config.toml
d_model = 384
n_head = 6
n_kv_head = 6
norm = "layernorm"
norm_eps = 1e-05
tie_embeddings = true
parallel_block = false
init_std_up = 0.021
init_std_down = 0.00247
lr_head = 0.00754
grad_clip = 0.5
warmup_steps = 200
steps = 4326
MLP neurons of a small language model. Each row is named by its layer, matrix (up: input weights; down: output weights) and neuron, and shows model dimensions 256-383. Each number is 128 + 24 x the weight over its row's rms, rounded and kept within 0 to 255.
A block is one neuron, or neurons of one layer that tend to fire together. After each block is what it responds to, as a language model described it from the Wikipedia text at the highest values.

L4.up982 [131 118 109 113  96 138 120 139 126 133 118 101 106 122 151  94 108 154 143 158  98 124  96 163 136 167 110 175 107 142 117 127 140 131 129 178 117 125  78 158 132 138 112 139 136 132 103 144  95 135 160 154 132  84 130 120 119 173 107 108 175 104 168 135  83  84 136 134 129 114 135 136 130 136 127 123 145 133 128 129  99 144 133  78  97  95 110  74 169 138 171 136 135 125 108 160 120 113 128 100 139 110  98 130 124 131 140 135  98 126 168 119 144 136 119  85 130 138 140  98 138 152 179 133 129 150 163 122]
L4.down982 [111 121 147 151 143 101 159 130 132 122 142 113 105 142 110 158 121 160 120 174 152 135 127 104 115 130 110 135 122 106 124 113 132 117 152 143 140 122 135 141 119 144 149 105 115 161 115 148 131 135 124  99 122 113  47 147 138 104 110 145 118 103 143 146 151 165 131 142 120 122 176  97 118 173 146 152 156 118 140 108 123 115 119  72 166 119 142 116  99  98 133 135 119 139 127 141 172 153 148 122 127 151 133 123 144 161 108  97 122 139 142 141 155 106 172 132 120 125 119 159 100  89 126  96 103 152  66 111]
Responds to: Mid-word subword fragments. Word pieces inside longer or foreign words that the next token finishes, e.g. merch-and-ise, Mar-ten-sitic, E-min-em; also contraction apostrophes (Don't) and f( in formulas.

L2.up308 [156 157 123 158 119 117 108 132 154 131 155  94  85 164 145 114 164 153 167 165 101 116 125 139 171 116 118 114 101 131 129 115 139 118 115 133 152 142  93 153 142 118 102 149 120  92 111 119 133 158 141 102 142 131 136 139 152 102 125 105 144 148 103  92 163 133 107 103 116 156 100 110 159 144 151 138 103 125 116 152 139  97 164 144 163 137 131 106 130 110  97 127 146 142  95 160 102 157 168 139 134 124 110 110  75 131 136 129 136 108  97 143 138 137 144 113 101 139 175 158 113 141 141 122 125 115 144 115]
L2.down308 [139 112 141  99 155 120 128 171 153 186 133 110 106 115 112 166 126 131 131 112 151 109 156 120 143 144 124 148 145 130 117 170 113 130 145 121 136 106  92 148 173 123  96 150 100  88 132 153 116 114  96 107 127 125  78 134 172  99 119 111 137  83 102 132 137 124 135 124 158 135 138 142 129 114 135 190 130 116 107 183 119  68 163 125 126 113 159 133 141 103 104 139 140 150 127 149 125 178 121  57 133 147 118  97 112 123 147 134 112  58 115 161 125 151 130 165 109 144 131  96 115  90 137 124 148 116 129 118]
L2.up687 [ 98 105 120  56 107 145  93 148 131 126 139 139 151 126 103 109 164 152 120 154 116 115 114 133 101 141 123 106  77 169 118 109 155 150 145  77 139 152 152 181 134 116 131 138 134  65 113 107 158 119 168 133 159 102 137 143 148 136 134 137 146 160 134  99 151 101 117 108 122 103 135 117 103 112 135 114 146 162 132 133 169 128 143 130 155  94 162 117 194 131 121 146 151 146  79 102 164 155 123 121 135 104 116 122 128 135 143  99 126 127 147 158 139 143 141 113 102 117 101 115 108 113 139  82 139 109 132 162]
L2.down687 [ 98 160 147 135 120 102 137 161  96  84 128 144 137 123 142 143 154 159 102  67 124 148  94 128  90  95 129 121  74  96 110  97 105 114 149  98 117 112 140 122 115 100 125  94 123 132 149 114  99  85 131  85 131 133 103 117 136 150 128 118 124 128 108 119 132 131  90  91 119 123 113 149 119 119 173 128 115 110  99 132 161 115 147 130  91 114 110 107 151  96 132 110 113 118 128 165 143 123 107 138 148 119 113 139 113 129 129 110 120 138 125 163 128 118 145 139 133 110 115 133 111 158 100  91 139 140 102 136]
L2.up894 [102 104 152 123 135 120 125 123  81 106 166 134 140  81 131 144 114 100 107 156 151  76 116 147 120 125 120 160 130 161 126 140 121 129 104  94 167 147 118 165 156 122  94 184 142 150 124 159  94 171 134 110 134 126 164 145  87  77 117  73 118  99 105 147 160 130 121 112 145 119 122 143  97 100 180 104 121 148 131 127  96 131 165  87 162  96 105 117 147 140 110 134 136 165 113 117 140 181  83 130 112 157 121 140  96 151 135 127 146 114  95 138 131 133 119  94 133 108 151 104 115  56 154 101 103 128 131  68]
L2.down894 [152 140 121 156 132 116 136 124 124 141 146 129 143 121 107 106 140 195 155 171 130 144 130 117 166 122 125 130 127 141 141 140 110 116 133 124 148 125 162 117 154  93 126 150 145 127 141 141 148  79 146 123 125 172  75 103 108  87  88 107 157  98 120 134 138 110 149 107 138 100 112 118 123 125 113  98 145  96 150 109 136 109 108  73 147 137 116  98 140 142 119 155 114 105 155  71 162 146 163 115 108 134 118  98 140 150 133 125 159 116 105 123 114 146 127 130 162 114 104  97 133 110 101 134 123 191 102  95]
L2.up1529 [112 130 107 148 149  65  93 114 116 109 158  86 115  85 147 121 148 124 113 136 146 183 159 157 127  78 126 110 167 119 127 109 134 123 138 127 126 129  98 165 143 100 139 133 118 147 124 143  92 103 146 137 156 137 139 125  94 132 147 114 122 113 161 151  98 161  99 144 131 137 168 142 107 178 165 130 130 148 138 174 145 113 104  83 119 135 119 112 112 123  91 148  83 113  97 101 145 109 108 107 109 130 150 128 104 147  74  96 142 139  76 115 123 132 144 137 129 129 116  82 130 150 161 138 109 150 118 141]
L2.down1529 [137 193 138  88 161 139 119 121 132  94 168 160  92 113 115 115 110 131 109 113 167 123 151 143  76  98  97  91  98 159 123 157 108 143 108  98 145 126 103 161 187 157  79 119 122 127 139 117 113 152 127 120 107 159 198  77 129 118 122 147 138 130 123 149 106  99 110 114 125 150  95  96 114  98 118 105 150 143 153  93 116 107 118 156 109 118 128 143 110 158 124 154 118 104 130 116 111 145 111 129 166  93 117 124 106 145 116 130 153  95 109 104 104 103 159 141 141 135 150 149 125 107 100 137 150 140 117 160]
Responds to: Relational determiner adjectives. Words like same, following, similar, due and known that point to a referent or time, often after "the", as in "the same year" and "due to".

L4.up1036 [140 112 153 127 117  55 118 113 140 125 129 126 136 106 109 156 155  94 134 141 106 171 149 123 120 104 118 105  77  87 143 136 115 125  99 131 131 138 102 129 143  93 132 162 127  73  89 125 100  88 104 160 159 111 108  67 103 117 153 138 150  97 124 167 125 100 149 169 147 148 132 165 150 129 149 121  91 143 120 127 140 140 162 141 123 107  99 119 137 106  91 134 109 109 116  81 111 136  96 117 117 126 132 113 122 149 164 157 132 144 143 140 139 164 137 123 137 121 124  98 115 133 106 156  91 138 125 100]
L4.down1036 [121 108 135 127 131 151 157 116 117 128 142 138 138 131 120 128  70 146 148 105 100 106 132 165 146 147 119 140 118  88 131 137 129 102 140 139 168 131 112 132 137 116 147 122  92 118 115 133 111  99 162 104 129 119  74 120 142 116 157 158 107  87 169 134 104 150  89 168 155 133  99 102 141 137  90 135 218 161 126 115  99 118 143 118 131 120 149 162  99 143 142 101 149  89 159 104 129 149 139 106 152 122 149 141 115  96 113 145 135 161 155 140 145 121  54 154 137 149 110 142 127  77 139 114 116 139 158 160]
Responds to: Words awaiting a complement. Words that demand a particular next word, such as than after more/less, that after stated/said, and sentence-opening Prior, Following, Due.

L2.up264 [130 116  97  94 101 146 109 139  98 118 149  94 133 139  75 147 118 152 129 104 104 119 135 113 163 121 150 120 124 124 133 117 149  98 109 142  79 104 134 157 129 142 128 144 144 110 130 157  92 137  79  85 160 119 154 159 155 128 146 188 119 128 159 101 107 123 147 112 104 123  89 122 133 117 128 133 137 139 128 150 145 106 157 114 144 126 112 112 142 103  85 134 187 177 136 121 184 134  91 126 137 135 120 125 121  80 146  67 106 137 179 140 145  98  87 101 141 101 116  91 130  79 159 111 149 125 144 107]
L2.down264 [139 139 128 138 129 162 114 141 149  85 152 144 134 125 150 127  95 107 131  99 122 109 111 122 140  95 118 118 110 135 169  95 166 115 143 177  97 169 137 135  74 116 133 145 104 106 162 136 122 138 132 132 134 120  64  79 135 131 124 154 126 161  96 117 149 126 162 100 161 161 107 111 149 139 106 110 163 106 121 119 159 113 108 130 125 153 109 130 142 127 156 137 109 109 102 124 100 123  77 108 122 129 102 119 140 154 181 103  78 167 134 149  94 131  98 162 129 155 101 112 131 119 139 136  61 167 115 143]
L2.up773 [113 127 113 139 149 100 139 159 142 100 151 139 111 152 104 100 119 164  84 163 123 163 133  92  85 127 103 149 115 133 140 112 130 134 126 185 166 103  90  90 128 138 155  93 132 162 123 138 124 114 132 107  82 158 140 151 166 182 110 139 117 128 137 122 155  90 133  97 125 118  98 115 135 140 134 119 163 102 140 128 118 140 142  58 128 178 105 131 126  94 159 129 105 153 110 101 136 155  82 112 139 112 182 129 127 108 153 160 127 132 154 146 153  90  80 111 140 112 145  99 134 141 177 114 104 121  98 160]
L2.down773 [105 165 111 131 128 100 100 132 133 109 179 106 137 125 120 122 143 117 103 113 112 182 139 153 151 103 109 128 106 138 129 165 132 133  93 163 169 150  81 109 122  98 107 110 141 129 136 168 142 114 122 148 118 123 131 141  80 122 136 116 121  83 126 164 122 129 107 114  81  77  82 139 159 130 131 134 147 138 148 109 154 176 119  85 181 120 148 162 118 172 184 133  99  90 113 111  91 118 103  98 144 146 134 151 120 105 124 171  99 157 134 140 153 110 120 154 103 201  93 162 125 139 118  89 175 135 143 132]
L2.up1275 [163 102 117 130 138 138 131 120 156  87 174 124 121 127 184 117 117 132  78 166 137 111 124 123 120 175 110 123 107 127 109 115 120 121 157 124 168 175 127 135  99 125 100 130 143  99 139 173 118 139 104 154 121 147 105  87 134 142 169 139 116 131 187 128 113 164 120 122 113 110 121 150 182 179 101 144 147 107 189  96 143 100 132  98 131 122 119 118 134  60 103 145 156 153 162 173 113 168  99  90 112 155 148  95 148  70 124 121 124 113 183 135 106 114 135 119 144 105 118  83 113 126 154 127 143 134 139 113]
L2.down1275 [116 138 128 100 147 101 129 126 130 111 126 166 113  99 140 126 115 129 132 120 109 105 126 159 166 173 110 125 112 113 124 178 128  91 102 149  95 138 115 111 160 108 130 119 127 106 143  91 121 128  94 162 137 139 136 116 114 176 119 143  90 119 166 153 113 151 142 131 152 148 114 140 119  86 132  84 147 162 148  72 107 146  98 107 179 142  96 141 170 124 132 135 143 120 116 127 148 124  90  95 104 150 115  84 142 148 105 102 129 150 124 139 100  86 120 168 111 126  94 133 136  97 153 118 185 169 156 149]
L2.up1329 [115 128 104 111 140 179 152 152 129  97 139 109 126 177 126 153 115 130 116 116 111 139 138 148 153 142 144 154 103  78  86 121 100  84 130 135 116 147 135 111 145 131 140 120 114 144 124 137  94 134 117  85 140 151 152 118 167 116 137 125  91 105 143 135 130 137  98 129 137 139 100 122 134 148 119 149 124 157 152 151 113 107 136  95 123 159 100 115 118 116 116 166 119 110 129 129 109 116  81 128 144 104 171 121  90  92 123  98 147 157 177 136 129 153 117 144 160  91  93 144 119 150 111  94 100 148 178 125]
L2.down1329 [106 107  92 102 158 144 129 140 114 151  91 137 151 151 151 126 153 142 140 126 138 133 148 130 143 102 108 140 116 123 154 102 131 148 117 158 105 147 133 114 156 146  96 171 154 100 145 129 124 107  63 117 124 106  34 150 160 168 139 145 138 115 110 113 153 129 134  92 138 107 145 109 159 119 138  82 105  83 138 102 112  92 159 109 116 113 134 125 111 148 120 128 140 135 121 145 131 129  94 120 133 137 109 101 151 135 106 130 111 139 166 134 122 110 144 150 187 118 134 137 113  83 136 133 130 117 155 112]
Responds to: Mid-word v/w letters. Single-letter or short fragments with v or w inside names, foreign and Latin words, plus case-law "v." and coordinate "W", e.g. Her-v-é, Gu-w-ahati.

L5.up82 [128 144 139  92 160 102 136 102 112 156 135 137 117 154 105 126 135 118 149 126  66 164 123 123 110 145 104 116 124 149 134 103 148 144 135 122 106  98 104 110 101 153 159 131 114 141 120 148 100 180 148 109 113 135 109 145 170  95 129 119 148 139 137 155 134 149 113 163 124 135 140 186 150 127 173  95 123 111 119 120 148 139 149 120 114 132 155 131  95 141 132 162 162 125  58 115 129 116  86 134  97 148 157  88 176 175 127 138 125 156 164 138 119 138 149  94 116  89 112 154 132 120 142 131 157 134 142 134]
L5.down82 [126 120 114  89 172 121  77 123 109 106 132 104 161 150 153  80 133 104 119  77 113 107 119 122 138 129 151 147 112 127 125 116 130 108  94 122 100 154  95 102 160 124 147 120 158 151 134 152 114 148 134  91 112 118 116 139  89 121 119 159 164 136 119 116 122 154 129 154 114 150 155 114 145 108 117 165 110 160 128 157 143 162 170 143 138 136 170 132 120 139 159 109 146 129 125  94 147 102 121 117 150 123  96 194  96 106 124 118 138 153 123 140  91 124 143 112 114 154 125 109 148 102 113 151 126 134 118 140]
L5.up904 [ 81 105 117 165 121 160 116 124 124 106 156 110 105 138 130 118 153 111 111 146 136 114 138 133 135  94 125  85 134 150 151 104 110  97 110  97 106 126 136 106 133 116 159 165 129 119 148 118 132  84 131 101 148 136 122 153 161 185 139 164 137  95 143  91 117 153 126 140 123 128 154 132 113 172 133 120 139 115 126 125 109 171 167 131 130 143 155 129 148 130 131 116 169 141 154 171  87 158 163 117  79 135 130 115 143  89  87 110 119 144 121 134 161 150 111 102 108 152 125 127 110 150 161 103 139 151 110 122]
L5.down904 [129  91 111  86 133 153 114 112 126 118 162 120 144 127 140  78 134 103 119  87 139 100 140 138 114 124  80  73 169 114 137 138 185  83 119 115 114 131 121 143 130 121 141 131 111 140 128 142 121 134 152 120 108 104  94 127 116 148 122 110 152 104 135 174 146 166 111 148 144 147 174 139 100 152 133 148 111 165 119 122 184 163  71 157 177 121  97 110 124  90  79  93 120 122 151 139  79  71 125 147 136 133 119 149 123 156  66 114 127 125 120 136 153 113 126 139 113 130 152 121 142 160 157 141 138 136 117 132]
L5.up1174 [ 79 103 171 151 150 108 146 157  97 128  95 140 109  97 147 135 120  92  96 116 111 129 106 132 125 104 115 118 142 132 161 103 121 100 116 107 135  93 125 110 148  83 134 129 146 141 128 123 110 111 136  81 130 122 117 151 144 125 189 121 132  99 132 155 129 132  95 105 131 130 132  85 152 162 112 115 124 113 151 111  86 159 161 164 110 106 110 141 100 155 135 170 166 137 121 132 107 145  76 131 168 182 136 117 122 146 106 137 102 170 120 136 117 152 145 116 169 106 112 120 149 132 147 129 101 134 156 162]
L5.down1174 [ 78 157 182 134  97 131 142 106 112  97  79 108 132  73 139 103 138  87 117 110  99 113 155  93 148 156 128  56 158 114 167 125 115  82 140 141 128 132 117 133 151 130 116 143 103 100 132 127 127 140 176 138 115 125 159 120 100 137 116 163 133 161 112 191 112 172 134 130 133 139 148 101 115 138 130 120 123 134 128 183 105 139 137 173 134 106  91 123 114 119 110 130 133 115 144 123 127  79  81 181  96 120 123 160 108 146 174 138 127 144 133 105 156 129 112 171 160 106 122 120 135 142 145 156 104 142 136 129]
L5.up1521 [144 143 134 123 133 110  88 117 135 110 125 129 107  88 118 112 130 182 147 170  90 127 117 107 148  96 144 147 121 147 160 106 124 123 124 132 112 127 134 159 124  89  84 144 117 109 164 140  97 145 123 104 136 121 108 123 122 124 187 171 125 115 171 155  96 146 118  83 147 136 155  83 108 157 145 116 152 132 118 162 127 139 146 131 114 132  67 108 119 183 115 126  90 153 144 134 107 117 146 153 116 134  93 139 179 133 150 105 163 159 172 146 124 129  83 124  99 145 167  79  94 144 138 126 116 142 151 176]
L5.down1521 [156 106 120 165 132 139 100 126 137 121 132 166 150 149 106 145 110 118 107 138  97 114 131 110 120 144 151 114 145 117 139 126 142 113 121 163 115 161 141 135 160 105  87  93 117 152 152 142 115 107 110 147 113 132 164 112 116 109 164 123 148 126 156 143 150 120 142 156 104 162 118 105 136 113 127 164 146 154 134 134 130 148 126 123 159 103 171 141 156 156 137 133  97  95 161 121 108 115 119 154  95  87 133 131  78  87  56  92 147 120 102 142 117 115  75  72 139 121 137 135 119  89 164 139 106 114 118 118]
Responds to: Word-fragment letter F. Single-letter or short fragment tokens inside split words, mostly "f"/"F", as in Di-f-ficult, Du-f-field, 'F'udgie, Swi-f-ts.

L5.up298 [103 147 144  95 163 149 102 105 103 113 150 141 137  69 158 155 132 141 123 175 122 175 106 122 126 124 185 111 158 163 132 148 133 114 109  73 158 130 136 104  94 104 119 125 103 112 129 123 136 129 139 126 118 188 164 114 152 105 102 138 110 111 125 127 152 101 178 111 159 110 131 119 111 113 122 110 127 134 156 116 123 117 145 105  87 120  89 125  95 117 112  71 118 129 136 118 169 107 125 122 126 101 153 148 171 136 172 106  96 123 152 174 107 123 137 143 143 125  91 124 101 147 135 114 114 179 131 142]
L5.down298 [136 143 128 131 147 141 154  99 120 156 134 150 123  79 139 141 193 130 113 121 144  99 138 143 155 129 118 117 129 150 138 110 148 131  86 104 143 131 149 132 153 118 123 121 102 115 174 133 167  92 162 129 167 117 122 123 114 106 140 130 133 127 139 117 149  73 173 102 108 108 142 154 137 150 102 122  80 128 153 140 132 120 135 128 120 140 127 150 117 107 137 109 101 141 112 156 104 140  98 156 141 119 115 166 160 138 120  97 151 111 119  92  77 112 135 133  79 115 126 117 138 123  82  80 114 129 137  98]
L5.up697 [127 155 123 119 151 150 159 138  90 145 107 120 154 141  93 146 127 127 101 148  88 117 100 125 127 128 114 110  90 127 124 160 152 128 159 123 181 113 132 123 104 117 121 131 146 113 109 100 171 102 129  87 137 120 121 103 109 124 131 132 113 164 117 132 157 144 171 110  98 132 143 150 101 143 100 162 105 127 104 170 145 145 116 118 130 128  69 101 165 117  88 153 130 114 107 134 102 118 129  97  92 122 135 132  84  95 118 168 189 134 198 110 119 115 165 133 144 141 161 163 103 139 122 147 129 135 191 134]
L5.down697 [101 135 150 144 124 159 137 119 116 102 130 124  82 106 106 123 114 101 108 124  81 106 131  81 107 123 163 154 156 140 137 128 134 134 140  92 146 127 167 140 116 106 164 143 161 119 136 124 135 131 146 142 188 147 204  90  72 106 107 139  83 122 118 156 163 128 154 111 121  87 128 138 121 106 143  78 113 124 124 142 155  96 138 150 107 173  88  87 106 161 139 128 150 132 100 126 117 126 139 117  98 112 136 124 101 156 164 152  67 115 111 113 108 136 161 121 127  90  91 124 142 125 177  87 147 111 102 142]
L5.up703 [114 147 106 173 140 171 133 160  94 122  78 133 140 168 151 157 119 181 125 120 132  78 124 161 109 117 121  57  96 145 164 170 147 148 155 142 152 147 159 128 161 151 124 141 119  92 103  85 121 140  98 130  78 169 121 115 115 139 114 128 146 112 149 147 137 149  95 134 132 159 123 121 133 116 106 127 153 146 101 139 150 139 177 121 159 126 104 117 127 159  87 141 133  96 130 138 136 134 124 101  70 103 135 120 148 130 129 120 122 126 149 153 101 169 177  88 131 145 132 129 130 148 121 107 137 116 111 124]
L5.down703 [165 152 142 135 131 108  99 116 114 161 162 174 121 113 179  72 108  91  90 131 139  82 146  74 128 122 141 165  95 142  87 130 145 122 104 146 131  93 143 149 119 140  98 155 131 133 114 196 156 142 123  93 136 106 108 131 161 123 143 154  85 116 111 160  91  79 120 105 110 126 126 132 125 132 156 126 108 141 119 114 107 125  95  99  97 129  89 177 169 125 106 106 127 123 165  87 142 135 147 105 110 110  94 168 126  92 123 138  88 140 112 109 126 133  97 140 142 151 175 142 149 158 104 175 124 140 102 127]
L5.up1081 [169  96 106 117  96 118 112 128 113 123 148 121 153 116 125 119 105 113 117 203 132 120 157 150 110  91 151 120 155 139 145 128 109 118 139 129 157 163 150 120 156 108  82 157  68 119  90 114 100 115 162 135 174 110 133 149 106 117 108  88 124 116 164 159 149 100 121  93 157 111 134 142 122 130 135 137 125 107 136 149 106 123 160 137 107 100 120 123 115 105 140 116  88 138 107 139 152 144 124 156 129 132 114 137 146 129 116 142 125 149 102 134 117 168 152 144 113 109 135 103 100 153 128 151  99 117 101  99]
L5.down1081 [150 147 113 159 168 114  98 121 130 137  98 126 151 173 126 110 146 135 137 147 103 174 121 109 149 181 174 100 131 160 153 101  96 124 108 129 141 111 156  95 145  62 114 135 112 115 129 129 123 111 141 117 116 121 131 155 150 108 157 164 101 147 111 162 136  82 132 112 148 109 133 110  95 131 127 114 151 152 149 128 121 102 130  93  68 155 101 149 109  73 104 114 152 135 135 122 129  94 150 123 147 150 130 168  92 112  90 126 115 129 121 133 146 159 114 131  82 143 158 130 141 111 140 107 143 153 131 144]
Responds to: Prenominal modifiers in noun phrases. Adjectives and determiners between an article and its head noun, such as the only witness, the last match, a frequent dissenter.